From a checkpoint of a small transformer trained on Wikipedia.
Size: 19 layers, width 224, 4 heads of 64, MLP 640 tanh GELU, vocabulary 8192.
MLP neurons of a small language model. Each row is named by its layer, matrix (up: input weights; down: output weights) and neuron, and shows model dimensions 64-191. Each number is 50 + 10 x the weight over its row's rms, rounded and kept within 0 to 99.
After each neuron's rows, "fires after" lists the tokens most often just before its 100 highest values on Wikipedia text that the model never trained on. A number after a token or word is its count.

L13.up638:41 42 59 48 48 63 43 49 46 46 66 59 41 51 38 44 39 51 57 46 34 53 51 60 54 46 34 65 45 34 57 56 50 51 70 46 63 48 70 48 59 48 66 48 29 44 43 66 51 60 51 50 49 51 46 32 50 63 42 56 73 37 63 42 49 45 48 56 69 59 47 36 43 18 59 52 39 79 57 52 36 56 55 59 35 48 45 41 54 35 68 49 58 45 51 56 58 49 50 41 51 52 57 52 71 24 58 54 59 47 49 41 53 59 45 47 33 38 51 52 51 48 44 64 56 35 17 55
L13.down638:56 60 44 61 72 40 45 52 64 36 40 58 39 43 51 21 38 60 59 49 45 47 48 36 21 59 51 58 40 67 64 44 35 44 49 53 38 52 68 53 53 44 39 60 45 60 68 45 35 47 38 50 43 48 51 62 47 52 56 31 67 31 40 51 51 73 51 35 51 43 44 53 53 48 44 66 58 30 59 38 59 45 50 32 72 47 31 61 39 48 49 61 55 53 51 64 50 46 37 61 74 56 38 50 54 52 54 49 69 53 33 65 53 53 42 67 53 57 37 42 54 56 52 43 32 42 57 66
fires after: " as" 27, " |" 23, " As" 6, "s" 5, " having" 4

L2.up403:37 52 68 59 36 52 58 38 46 53 34 51 26 70 61 69 59 42 41 36 52 50 47 57 64 41 62 51 44 65 61 41 44 50 37 52 54 59 40 40 50 38 46 52 54 44 53 61 47 53 50 55 35 36 47 61 21 66 41 62 82 62 30 53 51 58 30 46 47 50 46 43 45 50 54 45 56 63 60 51 42 60 65 51 70 48 37 41 63 40 58 56 49 51 47 62 50 48 46 44 46 58 39 51 47 48 51 46 51 48 29 52 50 39 50 56 40 54 58 59 43 69 62 45 49 47 48 46
L2.down403:42 51 33 39 47 47 42 46 54 54 40 50 58 30 42 56 50 34 39 43 64 54 50 46 99 53 37 33 46 36 55 42 63 58 39 47 50 44 36 55 52 53 58 45 47 39 48 44 53 57 54 37 52 46 46 53 64 46 43 64 26 40 64 51 55 27 50 46 40 45 63 58 61 61 51 45 53 50 52 45 45 50 48 52 40 50 45 53 38 43 60 52 47 44 55 45 48 48 56 53 48 46 45 42 42 47 55 52 50 45 60 52 48 59 52 50 47 49 61 43 59 59 48 62 41 66 41 52
fires after: " the" 41, " his" 9, " their" 5, " a" 5, " her" 4, "The" 4

L13.up187:51 50 35 60 31 39 53 51 57 56 74 60 40 59 42 59 49 55 51 61 38 62 40 63 48 45 45 47 45 36 48 60 60 57 59 48 68 60 40 39 75 51 62 59 66 42 54 49 51 65 37 60 46 46 62 57 46 66 41 51 57 38 63 48 53 53 53 54 52 47 44 70 66 64 55 52 65 59 44 54 41 39 64 62 53 60 64 62 61 52 67 57 50 61 64 57 39 61 44 52 39 54 65 59 54 38 66 52 42 51 53 50 47 48 44 39 35 64 48 34 54 73 55 50 38 37 51 46
L13.down187:44 46 48 61 44 49 51 56 54 63 53 59 51 51 52 57 51 46 46 58 54 53 33 56 00 46 52 42 61 35 47 53 55 52 43 43 57 53 50 42 57 51 57 47 48 45 43 42 55 59 46 45 54 49 53 46 60 53 43 56 45 59 47 99 50 40 44 53 43 51 60 62 62 59 48 50 51 59 49 47 51 50 56 57 35 56 58 42 50 51 45 48 42 48 46 55 43 38 48 47 42 44 55 53 50 58 44 51 50 45 60 48 55 44 51 43 37 44 53 49 48 38 58 50 47 45 48 00
fires after: "." 66

L10.up548:51 51 56 53 53 53 56 46 43 43 56 68 71 50 79 41 44 36 53 47 68 57 42 66 51 44 55 51 49 58 51 48 33 43 56 62 65 54 59 60 51 45 50 55 45 38 55 59 41 50 45 55 50 35 61 50 37 57 56 47 31 39 31 47 50 77 46 35 49 53 49 55 56 48 59 44 45 42 53 48 59 53 68 40 52 43 55 46 47 54 46 47 45 52 42 65 40 48 44 32 33 49 38 72 49 36 48 52 60 60 72 71 44 40 47 48 31 51 62 56 43 56 56 47 61 81 44 47
L10.down548:55 45 58 39 65 43 67 43 44 48 59 31 41 63 50 72 49 40 46 45 56 36 65 48 44 42 35 43 65 49 61 51 64 57 58 57 51 47 53 63 62 54 64 53 41 54 47 41 61 54 60 62 51 60 49 52 32 34 55 47 52 59 53 43 35 40 58 64 38 32 44 64 54 37 52 64 37 52 54 35 40 48 54 63 51 39 55 48 43 47 60 64 55 47 54 57 56 48 51 32 62 66 49 35 58 58 47 51 39 44 55 44 69 50 54 41 48 55 47 44 37 48 55 53 44 46 64 68
fires after: "." 58, " a" 6

L12.up248:56 34 36 62 55 63 45 60 54 62 64 47 59 66 43 41 30 56 39 37 52 48 53 61 49 49 46 46 51 60 39 35 65 52 36 51 58 63 46 33 49 64 56 37 39 51 58 36 54 49 43 51 54 41 45 57 47 46 48 42 37 53 42 47 52 48 30 50 37 38 69 44 57 56 58 61 60 62 49 49 41 65 57 43 29 46 44 73 52 71 47 58 50 52 39 45 44 36 51 62 54 50 35 46 51 57 44 45 47 42 49 48 37 64 63 50 56 66 48 50 33 27 42 52 58 48 55 59
L12.down248:57 50 38 63 62 50 46 40 69 24 49 40 34 41 36 37 35 43 33 45 53 62 62 39 74 70 26 48 58 50 56 47 49 47 57 48 43 40 39 49 42 55 38 73 61 70 65 52 49 55 53 46 56 51 48 50 43 43 42 56 51 51 54 48 33 51 60 47 61 41 47 59 48 40 52 43 36 45 53 61 43 43 36 52 54 26 41 60 68 42 49 46 57 45 36 55 65 51 61 52 54 53 48 53 36 75 49 53 55 45 47 52 57 58 56 50 47 72 39 49 54 45 39 47 49 54 44 70
fires after: "-" 67, " (" 5, " inter" 4

L16.up558:55 73 47 34 40 59 47 47 52 40 55 37 60 44 52 33 52 40 44 63 42 55 58 48 57 44 56 57 45 60 45 41 45 54 60 56 41 53 71 63 38 46 58 56 42 57 54 41 42 59 34 38 27 51 49 47 37 47 48 35 68 45 61 48 42 56 57 44 58 39 50 48 59 44 67 56 61 43 47 46 55 57 75 51 38 56 59 56 40 45 47 43 57 33 57 50 36 56 64 38 63 53 58 43 39 45 64 68 31 52 52 45 43 44 41 38 78 61 29 60 38 58 65 44 46 54 47 51
L16.down558:65 51 49 46 64 71 42 48 59 59 55 54 46 29 29 42 43 45 45 66 41 52 50 48 43 48 52 54 55 68 54 51 40 28 29 53 55 65 47 49 72 42 46 55 51 61 55 34 57 53 54 57 52 46 79 43 53 53 38 61 55 40 63 63 34 67 28 52 63 50 52 47 65 55 45 54 37 61 59 50 53 35 44 47 50 52 35 48 49 53 59 45 47 47 60 47 35 58 47 68 48 42 42 68 49 39 59 43 50 52 46 47 41 57 50 56 37 47 50 57 42 39 53 34 52 57 52 49
fires after: "," 14, " is" 14, " the" 14, " was" 13, "n" 5, " as" 4

L13.up254:44 39 31 58 30 55 56 44 41 62 60 46 55 68 47 69 58 45 42 61 46 50 39 42 55 32 45 28 49 57 51 46 51 36 55 44 47 65 42 44 70 75 40 52 36 48 51 60 45 66 56 50 56 36 61 38 52 39 40 25 56 36 58 50 42 58 56 41 54 54 53 55 45 58 42 51 57 60 58 53 39 38 52 70 60 46 59 44 58 65 51 55 42 28 53 51 56 65 55 46 45 63 50 58 57 35 48 49 46 56 56 58 56 50 40 48 51 67 55 43 52 40 52 58 35 48 56 36
L13.down254:56 50 61 49 49 52 57 56 51 54 49 54 56 56 54 47 49 42 51 52 54 56 41 46 00 56 54 57 48 39 52 31 52 58 45 42 55 51 57 48 52 42 51 48 62 47 52 50 51 53 55 55 57 48 51 38 59 46 47 51 40 54 48 95 47 40 48 52 44 48 49 50 45 59 56 53 52 50 45 46 64 50 44 52 47 55 47 54 53 39 43 47 43 61 57 58 46 47 48 47 58 41 57 31 40 44 48 51 47 48 60 58 53 47 48 46 49 43 61 52 46 51 53 52 48 53 48 01
fires after: " (" 32, "-" 8, " round" 7, "–" 7, " in" 7, "," 4

L16.up163:48 57 35 43 44 52 50 65 43 65 62 42 66 86 43 54 40 49 57 50 44 57 36 53 55 39 43 42 44 48 48 39 59 25 57 47 65 52 38 37 57 65 48 40 41 46 59 54 45 55 52 58 50 43 43 51 44 50 58 42 56 39 49 47 39 57 47 52 45 45 50 51 37 28 47 45 35 53 44 49 61 56 62 70 40 57 55 38 48 54 54 55 65 63 39 53 54 54 24 60 51 63 42 40 70 58 52 40 53 56 48 45 65 52 46 61 63 51 52 41 66 52 44 45 54 44 47 46
L16.down163:64 47 51 45 73 43 38 33 59 48 49 74 45 35 78 51 46 60 50 26 31 36 26 51 22 74 40 53 56 35 59 50 47 51 66 50 52 53 64 54 53 37 43 60 45 43 42 63 56 60 55 37 61 54 54 62 52 37 39 52 45 42 55 24 53 59 60 47 60 48 51 56 52 56 56 61 57 60 61 46 48 50 45 57 62 44 46 67 47 39 37 52 41 38 46 59 49 63 64 55 70 48 44 50 41 35 44 61 51 48 68 52 46 40 48 56 41 52 42 62 53 43 61 46 46 51 54 56
fires after: "-" 21, "°" 15, " and" 8, " (" 7, ")" 6, " −" 5

L12.up193:53 47 53 41 37 61 25 43 44 65 39 53 73 43 35 52 38 42 53 41 62 52 45 65 57 41 58 69 42 31 38 44 58 52 42 22 68 63 29 54 57 45 38 62 59 43 49 58 71 39 50 45 61 64 45 49 48 52 49 47 45 45 52 54 47 61 55 50 46 30 51 48 52 58 46 49 40 73 55 46 44 54 46 56 56 51 52 49 74 25 44 50 49 50 48 52 29 38 72 55 29 19 55 59 58 60 33 46 57 55 41 61 56 45 51 63 57 65 62 51 46 65 58 51 53 47 54 44
L12.down193:41 53 47 49 54 51 46 34 62 51 50 48 37 39 56 45 35 64 35 59 35 54 35 48 32 55 36 34 50 46 53 40 49 60 49 49 42 49 76 62 37 42 43 56 52 42 47 37 45 46 62 72 48 50 57 45 47 60 34 55 42 42 50 57 56 50 55 39 49 55 52 69 53 45 57 55 45 33 63 47 53 53 58 52 56 56 57 50 34 47 48 42 58 57 48 43 46 48 60 42 63 31 33 39 51 56 46 60 54 44 60 66 57 49 51 49 38 54 45 61 72 66 46 39 64 51 61 56
fires after: " m" 14, " 0" 13, " Qualification" 8, " 1" 7, "  " 6, "ps" 4

L7.up402:58 45 43 44 65 61 44 54 53 24 58 43 51 48 49 56 31 47 37 50 56 45 70 47 49 63 29 65 45 54 61 42 40 54 51 60 54 68 45 39 49 60 62 63 22 52 45 40 62 44 49 39 49 48 68 37 42 49 60 49 56 56 43 45 51 50 41 33 46 24 46 38 48 53 49 53 47 58 47 62 19 54 51 28 67 48 39 60 46 65 57 40 66 52 49 47 58 57 59 54 49 46 42 56 48 52 44 39 72 48 29 32 61 46 62 65 44 57 45 49 54 55 45 55 51 47 62 65
L7.down402:44 41 36 50 51 53 65 40 52 48 47 45 46 38 43 38 50 62 33 52 49 58 55 26 50 44 42 30 58 83 23 43 58 33 73 43 45 44 51 49 58 57 41 81 42 48 43 55 63 45 41 44 49 42 41 55 41 52 39 44 49 29 65 47 48 75 59 40 43 72 62 57 49 62 59 60 41 54 57 55 36 40 55 59 49 50 53 54 51 32 57 40 50 39 51 48 60 33 55 48 58 45 49 56 55 23 50 58 62 39 63 27 45 53 62 42 62 50 36 50 51 36 48 51 47 49 37 45
fires after: "/" 14, " (" 14, "(" 12, "-" 10, "." 6, "w" 5

L13.up586:63 42 46 56 45 57 50 55 49 48 48 66 53 44 53 41 63 47 51 48 57 48 38 44 59 47 51 38 38 23 47 61 61 54 46 53 29 45 39 39 55 47 39 32 52 27 70 52 64 61 59 44 49 64 53 43 50 61 33 67 55 44 55 48 48 45 42 52 52 63 40 45 62 57 47 59 37 72 63 36 44 56 50 53 37 57 50 55 52 51 49 47 75 53 52 55 36 44 73 35 42 32 60 57 45 48 30 41 64 40 47 43 53 52 54 52 54 62 63 67 38 40 50 54 43 44 33 47
L13.down586:49 57 51 43 59 34 40 45 60 36 33 41 46 42 67 44 37 56 55 59 47 42 65 50 35 50 50 54 41 54 54 54 46 63 68 47 40 35 45 51 41 48 30 49 57 54 45 51 38 40 51 49 39 45 34 58 43 42 52 50 41 48 29 60 34 48 64 55 55 43 33 72 59 44 49 62 67 35 41 50 52 71 47 35 65 63 56 35 33 56 22 59 54 67 53 54 60 45 44 38 64 57 45 39 44 49 39 45 50 45 36 56 58 48 49 62 45 62 58 48 59 58 41 38 45 54 58 52
fires after: " 1" 12, "S" 12, "ss" 9, " s" 8, "ng" 6, " 0" 5

L12.up631:35 71 41 45 50 59 68 47 30 41 60 49 46 55 70 46 68 66 51 58 43 48 53 72 59 44 49 42 51 47 54 48 48 35 62 49 57 51 46 30 51 61 50 42 36 51 60 50 47 64 24 50 47 42 45 55 35 45 39 37 56 53 59 45 55 57 72 57 57 38 47 57 68 24 63 49 67 47 45 58 51 49 42 31 65 54 56 54 60 59 29 52 51 47 51 56 58 69 47 54 43 62 29 63 65 43 53 44 46 47 67 60 50 38 38 54 64 59 33 50 25 27 46 53 51 54 53 47
L12.down631:55 55 51 69 76 45 36 44 52 50 53 43 55 36 53 32 45 45 62 43 56 51 54 31 43 35 55 49 47 53 55 61 55 56 47 79 41 44 39 53 48 37 42 45 38 46 61 39 51 57 43 41 59 51 61 47 49 50 69 45 72 34 45 34 39 35 43 60 48 41 63 52 47 49 46 47 45 40 39 47 39 44 58 44 55 47 45 51 67 56 65 38 41 38 51 31 61 53 62 40 45 55 54 48 50 46 49 64 53 46 32 46 47 73 42 52 56 64 50 54 30 58 42 56 47 55 45 74
fires after: " the" 32, " The" 8, " a" 8, " U" 7, "The" 5, " St" 5

L15.up591:46 62 30 48 59 41 55 51 56 59 47 51 62 58 35 49 42 61 41 36 34 69 36 62 51 41 51 51 60 42 33 48 56 56 54 34 59 54 44 55 50 71 48 48 51 35 40 47 44 40 62 42 47 42 43 43 57 41 43 44 61 54 61 50 38 56 62 46 48 64 46 46 53 76 50 53 45 51 48 57 51 43 53 53 45 72 51 59 63 38 39 68 50 46 47 47 44 52 59 72 54 47 45 48 48 60 49 69 51 57 54 47 53 57 32 43 61 51 52 35 43 60 47 43 59 43 55 39
L15.down591:39 65 62 51 52 38 45 34 55 59 44 52 40 70 56 32 48 64 52 60 46 36 49 30 45 48 61 45 20 60 61 63 42 62 53 41 47 44 64 55 27 48 62 42 47 49 53 58 50 57 41 63 58 71 66 41 38 64 48 41 42 39 45 30 50 35 39 60 69 48 44 54 59 49 42 33 52 52 62 61 59 57 48 43 52 48 50 40 62 44 52 42 48 54 68 42 63 61 50 65 60 43 67 70 38 56 51 50 46 42 62 66 38 52 39 46 40 48 43 46 50 52 62 42 30 40 35 39
fires after: "." 29, " \"" 16, "\"" 7, "-" 4, " and" 4

L12.up494:54 59 52 45 37 65 29 57 53 68 50 67 40 46 39 33 47 59 48 45 50 48 42 60 51 61 42 66 52 09 32 57 49 49 34 60 54 53 49 50 54 36 60 51 70 41 61 65 51 44 46 55 48 56 57 53 61 61 55 53 53 51 47 51 46 63 42 51 41 43 64 55 46 57 44 44 54 65 58 49 59 60 55 57 41 50 44 55 62 21 61 32 28 49 48 58 52 44 58 49 36 38 44 48 37 46 54 49 54 48 50 48 59 36 46 56 32 41 45 59 52 61 59 54 41 52 62 49
L12.down494:41 47 48 46 57 44 38 50 55 58 33 56 41 50 47 53 39 62 57 54 62 50 49 54 54 61 65 36 42 45 48 41 59 59 42 58 33 55 39 58 39 48 39 58 77 36 45 40 42 40 46 56 42 47 43 40 57 49 54 65 41 43 43 56 58 50 32 52 53 73 39 45 32 60 45 57 53 39 36 38 65 53 49 42 76 51 61 38 46 50 43 35 44 56 51 57 66 62 53 56 58 55 42 50 59 45 45 43 38 56 40 65 50 33 41 42 47 44 55 56 54 72 43 28 47 58 59 60
fires after: " 1" 27, " 2" 17, " 3" 7, " 0" 6, " 4" 5, " 6" 4

L13.up67:53 60 46 47 52 49 47 43 58 47 72 41 61 58 33 42 46 41 43 44 54 45 37 56 50 48 43 73 46 69 58 46 55 49 74 52 55 52 53 45 52 53 62 58 26 38 39 56 60 51 35 54 42 43 53 62 52 51 35 42 55 42 36 39 48 41 37 60 58 26 51 46 49 32 39 53 38 60 60 63 43 39 61 30 44 52 49 56 51 64 68 57 56 47 41 47 44 55 44 67 50 41 55 57 71 44 55 43 34 51 51 59 42 54 60 68 51 50 48 39 64 55 47 63 59 42 46 61
L13.down67:58 43 22 56 54 58 58 54 53 39 53 48 37 58 54 59 31 56 57 50 42 53 61 25 41 61 54 51 46 54 49 47 54 36 45 52 35 47 47 61 41 50 48 56 41 67 44 56 43 59 49 67 49 50 55 53 59 53 64 47 52 44 56 53 42 64 53 41 49 46 50 40 52 55 52 33 57 39 37 44 49 46 51 55 78 42 59 54 46 54 50 46 34 55 48 51 70 53 65 46 65 63 46 52 47 74 72 52 55 36 59 58 46 60 40 48 64 59 42 45 49 49 71 43 36 40 58 79
fires after: " |" 29, "|" 19, "(" 12, " (" 9, "," 4

L16.up89:55 50 36 63 51 56 49 35 58 56 56 43 50 47 33 28 61 35 41 64 30 49 63 38 57 49 47 50 34 65 58 59 44 53 56 40 55 52 52 63 41 59 64 63 48 61 44 46 43 67 61 24 37 61 55 58 47 60 49 47 64 54 60 39 51 58 53 49 39 49 50 51 62 44 59 41 54 64 42 35 74 54 64 59 50 43 38 54 53 55 69 45 59 53 50 47 54 57 73 37 42 38 49 45 61 45 57 54 53 55 52 44 36 43 52 54 48 54 50 62 40 54 58 48 43 37 64 48
L16.down89:42 30 67 46 31 50 58 58 43 58 42 64 43 42 41 54 47 53 64 47 55 39 58 48 56 60 51 62 47 48 42 37 58 50 57 48 22 55 51 51 49 46 62 61 53 63 41 55 42 51 47 62 47 49 51 39 58 41 63 58 53 42 58 60 54 42 49 41 50 37 60 48 63 44 48 38 61 62 66 48 31 39 45 52 49 60 58 44 57 46 47 52 33 30 45 60 63 53 36 64 48 46 56 40 39 49 40 59 48 39 36 56 20 38 48 41 50 41 45 57 61 69 51 58 62 28 54 28
fires after: " was" 27, " the" 22, " is" 8, " (" 7, " a" 5, "," 4

L2.up555:32 59 57 52 35 46 48 23 52 41 54 54 30 46 62 52 66 51 57 51 55 63 34 57 71 44 65 49 59 55 63 61 63 35 57 40 64 52 55 60 59 61 51 57 58 62 68 56 33 53 61 51 50 42 37 51 52 73 56 58 67 46 59 43 41 47 67 51 35 53 52 56 47 47 58 56 67 58 36 59 47 51 46 60 43 52 57 43 62 41 60 53 60 55 45 51 68 42 50 45 37 61 63 48 48 27 47 60 55 53 52 52 49 61 63 41 60 44 52 60 59 58 41 58 47 53 51 48
L2.down555:57 37 48 38 43 46 47 54 55 59 45 45 50 46 53 47 45 68 54 39 65 46 60 49 47 55 30 48 33 34 51 62 61 48 52 73 50 55 38 44 54 34 49 63 53 38 56 50 41 43 43 47 52 61 44 50 51 47 46 64 42 53 54 55 64 62 41 60 56 42 60 57 51 48 41 62 58 47 52 46 50 29 56 50 55 53 51 45 42 63 64 32 50 51 60 56 41 65 51 59 60 59 45 49 56 70 54 36 49 47 53 49 59 32 61 41 45 47 48 47 40 49 62 52 41 36 62 24
fires after: "," 35, " that" 9, " which" 7, " and" 5

L13.up596:53 28 40 73 51 34 57 39 50 49 73 52 45 56 31 64 54 43 36 65 55 75 51 58 53 38 52 37 48 60 46 43 40 45 45 44 58 65 43 44 53 60 36 63 41 56 56 63 58 48 44 56 59 20 50 53 53 54 56 46 54 57 52 44 41 54 55 49 54 44 36 48 45 50 45 55 48 50 49 59 42 55 60 50 41 36 52 57 47 63 60 47 57 37 48 56 55 54 45 69 38 64 46 43 62 45 41 49 57 51 45 56 51 60 44 41 60 48 72 36 51 67 42 44 49 44 55 60
L13.down596:49 45 49 56 50 52 41 63 50 50 28 55 54 45 35 44 45 45 39 46 63 58 36 28 09 67 30 60 48 48 42 39 53 39 54 29 46 47 57 53 59 33 45 59 47 48 32 47 42 54 60 55 43 72 52 53 47 42 55 50 46 54 47 90 42 46 54 59 55 47 37 45 48 58 56 48 47 49 45 50 43 42 51 52 50 42 46 45 51 37 56 57 43 47 54 47 47 62 60 53 72 54 47 47 37 56 75 61 50 49 52 61 52 53 61 45 56 69 34 50 57 48 59 61 62 56 61 31
fires after: " and" 30, "," 19, "–" 12, " (" 11, "/" 6, " al" 4

L13.up280:43 66 38 51 30 45 42 48 53 57 42 55 49 66 37 51 31 58 35 50 44 57 49 49 56 38 50 50 52 72 68 50 55 43 52 46 64 64 57 49 52 52 68 63 38 53 43 40 51 55 52 47 65 51 51 48 50 53 42 25 41 64 42 38 56 54 52 22 33 38 65 49 41 51 40 53 45 62 42 42 52 57 49 61 60 66 55 64 57 67 39 56 56 60 61 29 38 42 60 40 48 55 49 50 52 54 56 56 43 46 36 34 49 54 47 44 60 51 56 52 63 50 58 44 51 49 75 49
L13.down280:54 61 39 45 63 50 47 59 55 43 62 24 47 48 50 47 45 54 43 49 45 70 41 40 48 54 49 67 64 73 67 43 29 52 41 44 40 46 52 58 46 52 36 45 56 54 57 55 52 44 44 59 25 42 44 68 50 47 54 40 48 47 39 44 54 48 51 40 46 44 56 81 53 42 47 47 43 38 66 66 53 62 53 42 70 39 34 40 64 50 22 47 49 51 46 60 55 55 48 42 65 46 56 41 44 45 38 36 64 45 46 56 52 51 45 53 57 52 44 37 48 48 56 49 39 57 44 45
fires after: "-" 35, " co" 20, ";" 6, "pre" 5, " unc" 4

L13.up614:45 48 31 53 37 47 43 48 66 71 70 55 44 53 33 63 53 52 48 56 41 50 33 45 48 33 53 39 48 46 50 47 58 49 62 39 60 60 42 37 64 63 61 53 51 40 56 49 36 57 54 50 44 52 69 58 62 58 46 47 52 53 61 48 44 56 64 57 54 56 38 72 64 55 43 47 58 59 51 49 45 57 56 83 35 60 66 59 51 54 59 61 53 47 64 56 35 53 55 43 37 47 65 65 47 26 56 44 36 52 57 46 56 43 40 36 43 59 56 44 49 49 53 49 38 41 54 39
L13.down614:48 51 48 63 43 50 50 56 50 55 52 60 61 49 46 56 50 49 48 51 56 53 47 52 00 50 50 46 52 46 55 48 47 47 42 44 51 55 47 44 55 53 54 49 51 46 46 43 55 52 46 46 48 46 48 47 48 53 56 47 46 55 53 91 46 41 48 55 43 54 56 59 58 54 50 51 50 55 44 46 56 48 57 52 46 47 61 54 49 51 51 50 45 56 54 47 45 46 52 55 42 48 56 60 51 50 54 54 51 49 54 51 46 43 46 48 46 53 51 49 46 55 47 48 31 37 60 00
fires after: "." 32, " over" 5, " off" 5, "ed" 5, " on" 4

L16.up246:44 39 38 67 46 54 50 52 44 63 61 51 41 53 37 64 35 51 47 59 67 56 54 34 51 37 57 57 52 52 52 49 49 34 52 49 52 50 71 39 51 35 56 46 46 61 71 46 38 74 39 52 44 36 49 47 53 62 57 38 43 56 52 45 60 51 30 43 40 49 58 48 42 58 46 62 72 52 46 52 41 50 68 72 53 33 51 40 49 44 40 45 49 59 39 52 37 41 47 50 51 50 64 50 47 50 54 48 42 38 58 50 43 37 62 45 55 49 49 39 52 65 54 52 40 51 52 60
L16.down246:49 57 45 51 48 50 43 64 48 43 55 41 36 38 32 50 42 54 37 56 58 53 57 58 12 58 45 44 60 57 43 44 51 57 58 39 50 65 53 55 59 46 53 49 37 42 38 60 44 43 64 62 50 50 46 34 47 33 54 57 62 49 61 57 44 51 52 48 57 56 35 48 50 36 48 41 38 45 51 55 53 34 44 46 54 50 66 63 65 68 73 35 45 38 41 59 48 57 54 56 54 37 63 69 57 54 49 50 58 41 59 47 50 49 45 31 44 59 44 73 51 51 57 53 38 49 49 70
fires after: "=" 30, "." 20, "aged" 4

L14.up302:60 45 51 48 62 63 41 58 73 44 55 42 38 46 38 49 54 37 43 75 46 60 47 58 53 36 45 39 44 65 52 59 36 38 41 49 45 70 47 36 61 61 56 60 46 42 58 53 51 40 33 46 46 43 75 67 47 47 59 42 53 40 56 40 61 68 42 41 53 24 50 62 60 42 50 43 53 47 39 64 46 47 52 39 48 47 47 66 57 41 56 45 49 25 57 47 51 47 63 43 41 58 36 58 60 36 50 51 68 48 31 46 45 54 35 46 49 62 38 49 50 53 50 51 51 45 63 53
L14.down302:49 56 45 63 65 46 47 30 53 49 57 53 48 59 54 63 49 57 45 42 39 62 49 48 41 42 43 59 49 71 56 36 58 45 65 48 50 50 64 46 74 56 45 40 42 55 41 62 50 42 39 26 44 57 32 49 45 59 48 43 68 34 50 48 58 52 53 42 47 65 41 51 45 33 51 40 46 37 37 65 45 41 52 43 57 34 54 55 50 37 61 45 46 40 41 41 45 47 58 43 39 64 67 49 70 52 47 55 58 52 41 37 46 61 73 48 62 38 56 52 67 49 63 62 51 49 55 39
fires after: " (" 33, "-" 17, "\n" 11, "/" 6, "." 6

L13.up147:36 50 55 58 47 62 63 47 49 53 60 29 52 54 44 61 56 66 46 48 47 50 25 58 57 57 41 39 57 72 49 36 67 49 41 30 69 45 53 43 58 67 53 51 28 45 39 50 54 53 27 49 45 39 53 46 52 61 35 42 37 43 62 50 68 55 46 50 33 52 51 62 52 47 45 52 64 55 50 60 50 55 51 56 50 36 49 44 68 60 39 48 42 34 49 45 58 60 48 47 51 42 45 63 62 43 47 51 44 60 56 57 53 47 63 42 51 62 37 46 64 39 46 83 56 52 52 45
L13.down147:51 51 36 61 45 41 59 48 76 46 36 45 78 55 54 50 49 44 55 63 41 68 66 52 17 52 51 75 70 62 40 61 41 54 55 48 57 49 59 54 42 42 60 69 48 50 58 66 49 55 58 46 69 39 60 36 44 37 53 66 57 43 46 56 51 45 33 51 51 44 50 57 55 55 56 44 50 46 54 60 54 47 57 42 46 37 44 60 57 40 62 51 59 52 65 48 60 42 51 43 49 42 54 50 47 47 46 37 51 50 66 61 43 63 47 58 53 37 40 69 45 63 39 35 52 60 33 42
fires after: "-" 44, "'" 14, " (" 4

L8.up40:51 49 37 49 53 56 50 49 61 30 48 50 28 76 38 53 37 50 33 62 47 52 58 33 51 47 46 53 48 65 47 27 42 43 63 41 53 77 47 44 67 66 48 58 25 52 37 57 58 56 48 43 49 35 59 47 42 53 51 52 43 41 61 36 41 51 47 44 53 46 58 45 68 47 46 56 54 52 37 56 23 42 57 57 57 56 50 69 56 72 57 51 63 57 56 40 53 52 71 37 60 53 37 44 63 46 46 45 55 46 34 48 45 52 47 58 53 44 42 32 36 58 54 48 49 50 56 57
L8.down40:53 47 53 53 37 49 43 46 48 58 51 47 64 40 35 42 67 63 53 42 58 67 62 51 51 44 43 45 62 64 39 40 55 46 55 50 48 33 49 53 42 49 58 46 68 40 47 62 47 47 39 52 48 47 48 59 43 54 60 60 59 38 52 51 46 60 67 57 43 64 54 43 49 65 48 37 61 55 53 52 59 55 56 57 12 59 54 52 63 31 39 52 43 50 58 57 74 41 57 33 58 40 57 44 50 31 46 48 47 46 64 39 48 66 48 39 53 44 44 38 68 35 61 34 53 46 24 32
fires after: " \"" 40, " (" 14, "/" 13, " '" 5, "-" 5

L13.up99:46 55 47 72 60 70 45 44 55 43 57 42 73 51 41 50 46 39 44 51 53 54 52 60 50 49 40 57 55 48 52 50 47 51 58 39 55 68 53 38 44 46 61 51 28 46 47 47 60 56 48 30 59 49 44 45 42 45 44 46 52 59 44 45 55 40 38 47 57 27 56 50 54 26 55 60 55 70 49 48 48 55 56 45 54 36 57 66 61 58 65 57 66 57 46 47 39 52 70 60 45 61 51 56 52 38 62 51 44 53 35 35 29 39 56 61 47 59 52 39 50 57 44 68 53 37 59 63
L13.down99:51 51 45 49 65 42 48 37 63 22 65 53 47 52 53 41 30 46 45 48 55 71 63 44 36 53 39 41 50 51 68 57 37 60 61 48 29 43 50 62 52 34 51 45 48 62 44 56 61 30 50 41 43 39 51 60 53 44 47 52 49 53 43 31 39 48 57 10 63 59 59 63 51 57 63 60 59 39 57 54 46 62 48 43 67 41 45 44 49 38 45 61 50 56 40 69 65 46 44 59 67 47 53 48 55 54 54 53 61 62 52 53 60 50 58 39 56 52 40 42 33 56 75 42 55 48 41 55
fires after: " (" 52, " |" 19, " 3" 5